Weights of a small GPT-style language model, trained from scratch on English Wikipedia: 2 heads of 96.
MLP neurons of a small language model. Each row is named by its layer, matrix (up: input weights) and neuron, and shows model dimensions 0-191. Each number is 128 + 24 x the weight over its row's rms, rounded and kept within 0 to 255. Numbers have three digits each.
After each neuron's rows, "fires in" lists the words (lower case) most often at its 100 highest values on Wikipedia text that the model never trained on.

L5.up186:138084138087114155141140080135100159130119104137119124133126122156103093154141108138157158112128138117139116145131145096093127161150110158120141134110081111090125141153130121139112125120137102118131071120135110181104115122119091121112125125140120123123140143161174143123101156121159095115121112126109132140117175133189169111127112106168075145110117147160140098110130163159181105120180093112161115108148123113120107123109079085122105129145154142160151136108128119147139169131140121174129117107119176101137131119149129097097160151153113131095118166162108150116081136071098168151
fires in: "had", "has", "he", "have"

L4.up219:152109126131159157115134171139084137138131115107096144096088176109129122127101111165146109137081145103118151153108110096175108155150103163137121126177107088151158085099104140117133136136139125158145125112144138098128151070086118175147125100144123136121131127153167118124109177122120094144182112121182184108150121167122159151141141120123101135095120137079123142149116151104100121134167143114129123128134123111099142152106095121138156113168138138110140148135101116133138147125130135071091123157106118118180139161177114098146144161139154119110074114112115130148128109147131132121
fires in: "this", "his", "delivered"

L4.up697:103130103151137116126142147132115133097134144129078115122143130123112123130110145130156117121118137127166165137155121138138176213104163126137079111154100152157134164092130137130158126152148088113119117110135136112111149107168099144116134117103123154079108093106137102157109119109148121107116128159142121101074134135099111181123121132146098128104153160151066127134113154128153090130159125096130142096125108144135109157143122117112067115170110138112147140143178141115127101194171163123130097156112182094147111130125112133131128135140136137127137095163170095109144119142083150115
fires in: "former", "first", "as", "named", "and"

L4.up422:124108098131122138120086089158126153161178117120172114114146142159163139111122126137123198147110139146110132110172167152120138128157062134129119152082133127118118117139144142119133167124090145118150113132121144137163109122139134083158118103120084152131113108142136109148119126139120119114097158079123142109138118121193120127066128134102118109111114130143134154142141111111126157151142158167150126141078155140121134132163170136133120147122139171130139128097146150117117142103146096123148122101108174110119136127089118177141127113072153106117078096159102168100099120148095146080
fires in: "of", "by", "in", "for"

L4.up735:119141117136115124124146148119110165140158145137163147118116141143105138129096106078152125144098151145115142159102122121128088116117087140147139112133115154101139117093102123077121135158139144112160096113104119134127069112122149113175146141137103157119107123090140110146099146187120105111119160104100116148124110132140171089138139110137116113079115117111144096122119134154074093128119109153141098139147146131126143106179101125121137103121130148128129083184175120109136093130190138089101096123150163116118095151163151122172144104186124157149146110148163138166137146154130100082
fires in: "it", "he", "that", "health"

L4.up63:112130118146111131153101096139138125095130144150137149124150082129107131154153154123150114131111088099123128157146114154157136107105127168096114130124130101106145111112106105083136118130155137108086115190154106096147127094118089088170112099115109102154141136143153122112136120101129105119147105114169111120165079132134149109131142086105131154152102154094102135100175119107176147199125121146164101077166136131122107130156121131168122138155149088153174143136148115133127117102136131133148091117096163130116164153148133116125150105131124108135150079101165098106101154155100174125
fires in: "a"

L5.up498:123114152101148161107138134134117124095131135149131097116145107150075089133154107153118111116113108130122140106101158110130141160124153133156086083112118103175128106096115117138178176110204110175101130098132098079135140096151139128124148093089125108109132145134160133121168120179151106109089108113150138104149137100123152146115142093155143132132187183149100096144126136116118092124114129107118131126095080116155162138122134130125136098117102170089136106121104142102138078138162140136118097136132136122174108118138109114145114155132111139110109171088154123169132117117133132156
fires in: "was", "he", "then", "became", "named", "also"

L4.up194:138137117116125140110107132139124122141126131124137139140141130150093119139132167071094129174107107122090147119150153127093132146089150139147128161183137166116141119146106148138136119115142149105159104106136103103118150125090115099093130097086150126142123156114107126122100080129127110084109126131123139121087131126134101167114126135160146172062185139063130103145179178082135145118118120163124140128151146115119153107174151072159155078139140116112131135150113093135154139108117115115114097113146108165086159141131072137135130143116120078140091157143118144158131121123147143123
fires in: "in", "an", "qualification"

L5.up152:158104096133182124111140134130101147160107117127145114099137188156105080103133117090176145176169157135160177109119152102134141127144105133148077147143129123142099111151138176099128137122139127142135113118162105110119164108103142110132141115156113139061144116109168115116160142142158118122141125134134138111149076127126130123150162177146135107142103143139136094155164120112139122146143101125093100134131129118125136148153108142138102130096124126111137143100146170094123135119119101128099125146086169094132143131094132175130089090139085155122074098086114116175117137148118144085
fires in: "the", "a", "in", "provide", "this", "his"

L4.up743:124135102169116185096130120148110118138089169108158078119077110116091093117130087127146104142130132084108091119150120165105116084160090107140135135136110151114202141126177156130109137118125130155127114100115151097093118192101145148144142142134100133164110116095142099121165141136137120122130156148109127153085115133169111118127113128087080126108163149142108156137129135109093121143138092139141169136118129113153137140108115125153122162135135147141130121171094105159154120087102135139140127133106086122120152145120106162117168094111146173140162135115156109114136120138116081118
fires in: "in"

L5.up143:150155157128149108152137123151148095164098091096185112126137155141112143152107120119201159128101167109179124119171148116112152096116122131098114126130107133134107120133118133132123180149119134148137099143106104134089147109119111107066093101114129116124189145140158095182137138153093122119129107084145152105118099108150145123127124135127138071123139134106114164107154098138129131117157091107163141152114119124094119132108165117108128149121102126129100119156150109100107197148102089179145136102115111148140147124150131129131159119155103124131112135138106111186122109136145160100
fires in: "of", "all", "allies", "were"

L4.up190:107098126163117186124144160085112106144102117192144142127133156148114066114115090124132109187152113198099122105112109131088149117103094152070138089116109126139102148146126131119144105155116135116156152145081150132081165118128145129129126157160124126125155145150098115161137139152123114098135128111159166148170081133111131117163142160117129121120154124116086134128133133094156142118109100177154130137107130127098137088118145110102123140101138135153128141150116136107111161155089108113123149101120097102131135079118149154130112145096139145126128111106165158145145175120089130132
fires in: "to", "in", "after", "of", "into"

L4.up4:123109116119127093175102134144145113147117150127094118131136122125111099132069140106150119166079129152139123136099129154151108105109141119172115141147136136126160096114085132136098088046139135104145110125125125137119151120136119114167136131132144126094167110116137167116138124139118146115132141119161095109152119127103088135124131149150129087142122161170152123174146107090150157124084130060108153164158090100153147189122117106153154184156141097113135115122160105145143144139116172154146188143129125151136115130113116134166114127161126110127099151119128112115122066142127118156
fires in: "a"

L5.up20:152115083140155128139130107113115136131141134132185193115139088127128111095116088089166138186106143119166156142129134083167157107114079093106120164167102117074167083155127119120125166096095157150140125140091153136104137083112134132129146088134161102108167110099108138125157132141141102126113171118143156128146098143091147089130116101147130112108133168129123150152101132108123144124126130144179116111112121117154114111126126138108136142099135138151142132126115136102122091112154154150097127110111136090103143101152136134124124134121100112201100103081140110102108144112119152126
fires in: "a", "because", "an"

L4.up77:151139135120135138116118137132121078123107160138130091146117134141121143162127148131139155103137128113145140108142120139143123155122139128133129101108105096111126156096122101146128191133109152084056126111067133153102139147100155120124107090132166077148124127116173145177119144120135131086110144114136113058192113109103122125114139124144147143140156126137141099148157123110142118167142128113157153129122112144083156140117169142138101085106079143101091120132130122118119137107137121123124114082119165123129157117118102140159126143169093076120125121118173111156130112152152202169
fires in: "was", "with", "as", "became", "also"

L4.up673:127118147129130194143130150105110125098134096123153089130126117105149120152138137147181131146140111143120112154093148162116109124110146138162137122162106177134160114105122090174139093133138107111130148170131110076120145149143108112087143155125103128134185126106117151170109172125106120178130192137119136129107142082107125090133094159131133126158126116140148115115098123137090158097133140145136131128129076090126126155151138107132129115134171106134135098113099112121106149133167149129072172113164147101139114163109103134154120191091142138079124144113148127118152109138095127106
fires in: "and", "but"

L4.up16:127117122137135130132095174147104151152122117134138113078107126171129112113105140179130117139133098109100078144102126157152147112131112117123120149118103149142135092106128141099106128146132115106128102119135110132116119161151131097105126114165105120153122137144107098128158132139151084133106120098114095144123164169178138135115089115112125105063156145130167119138120147135129151166099131139108138160064180154116137142127146136155169155138139143109118142097139090108115094156148140089105137140121145183148110131112115144143120145134134189177156121164135098086062160177101101135
fires in: "and", "that", "of"

L5.up7:148072094113116092115129075153130162139160124128104127157097162149133155143173159164128165134135118117124117129135148166106128167136159131112140094096155128131087138166095142073145117139110099111133126115089113136111152119160146132119111151149117061111155106109172117115091135152123105130131130102122137141125130182125091098130111155092121130123124150151140116138142147123132125143154112154122096162112137101121153175167126075105175123144137145118130127105111090132107074165154116115129102127101130063117135190128124130092082127156167124115127121136140108159130132128115102116
fires in: "and", "career", "background"

L5.up320:172144085130168116136157105113141114128126147140137179105092095144153057142146135159099160131107166113153151128105152145120127128159111120169146121117098156151104109093102124102145155075165133091131104109127151141074131102103142132138134148107125103135105095144123137134101170122134111120124132131167155157137087097171126143117088152179142146103133148171106152119136138110159130147105110127108143153108148135128103144134126154073143132125120149178153109138072135101162109111153124125105118145118149153116133114059130090093137143143158116115137161115102111129136114143090142102
fires in: "have", "had", "having", "has", "and"

L4.up436:171118106104137172150118151122144101104135127154128161136113119117136153185167163144128130158110129062167103113129128132128117160107125134137149097114125094166108116122156145092127120111119107088114102115123151105114114119140101137151117127097107103127102110134081127087127128109102094082118128155117130123145175075173142082164142149100136138104156155176114115140109105161137190078121124123141137154102120150096140145151172136145165125116137128081157131148128130139109096125140108109112093120097166101134125131116141167156072151121123125131105141153127145131115143144075156094
fires in: "and"

L5.up585:123062095140135140100136112133132173109129113122188122154143088161142112153156126146170136133162140110110139116108136153095135143144115158122164113089137110170145155125123119139177147136148138121141105116168130138121156112144095101128143163137150119125055125135099099106116118155078126107131156143165144111137098098149102125145105144103132133142142172093152103097120131096108161140119133138204130128133144146084155150123129142081103150136114151121132105098134165146131170133163093103095155112135120152106125148147115137110144113151102115123106153165088076103116125135145166097
fires in: "had", "has", "have"

L4.up100:155179166093127072161118157107125147145102118177111124093106160106137127124122148137101110119086135145111133128125117098133170136134175131146168118169125091126134132120124133135106150146105123143132146094101153160082148097104133130117125141104129110132101108126142068144120149153161086123130156088127143126140151094115156133106112145136124115122149181167161127135152107116129148095138118163120130120101132092118194119145143093160117127148095113139149108104088125137096076150128097114142137096111165164121134117132082131093135088079127125101132144135120100093126123150158084087
fires in: "by", "of", "was", "prior", "inspired"

L4.up527:116102060130082148085120145127111118155106113072118154150134127114102142131107151195113144108144149172162144091128104135132112142128072107094147116156171136091132142134135152129139154095117126105166118114150154120127173125119116168119143095102128122132123149145135142130114143140140131111123121122142114093115143172115157115140157126168108121142114144168139144138209104117086146143159121127119154130120148101094142139148117117178134141124114145126120146106146137078150113123107144129164139159082128112109132133124082102130090109113185179093107147151116102144108119151096110097
fires in: "and"

L5.up437:122094142128131163135153156149113110105104075132143146148149109115109161117113115092147141148115137148145086130122157144109113090090104141094116160129133131121152123151197124128159161164162125141147154113131111112126106122128108112139119083186130111113205119090117163086147106105146135121106149102157154114109140098142167106175146108178141086136102115134112150111152130141115113103163128139163087119117119082133139135129066119161145131124123132123122132112120131092089167142122112164131117121067122126130148137179183134094116125156133138120142103156099143114142141109126130116
fires in: "the", "in", "mississippi", "hawaii"

L5.up703:118124111138135138158148143165089099184129113129104152129103114170113161151133114096153144132159131125120128121056139162110089111116166092070117116123106084096142177132119116109116192177154105114131145130105114123111165121126157157101106114118127134141115114120127123102083122144144097128115131136150145160125099101123120168123068123162120148131104172113143123127142158108140143098151120079172089081100124142130085127123116147137156162138133132148118111136148156140106103126120072127118118137181112105102138119138139121135143122140112139164159111121124079100167133153102147114
fires in: "that", "was", "meanwhile", "however", "manchester"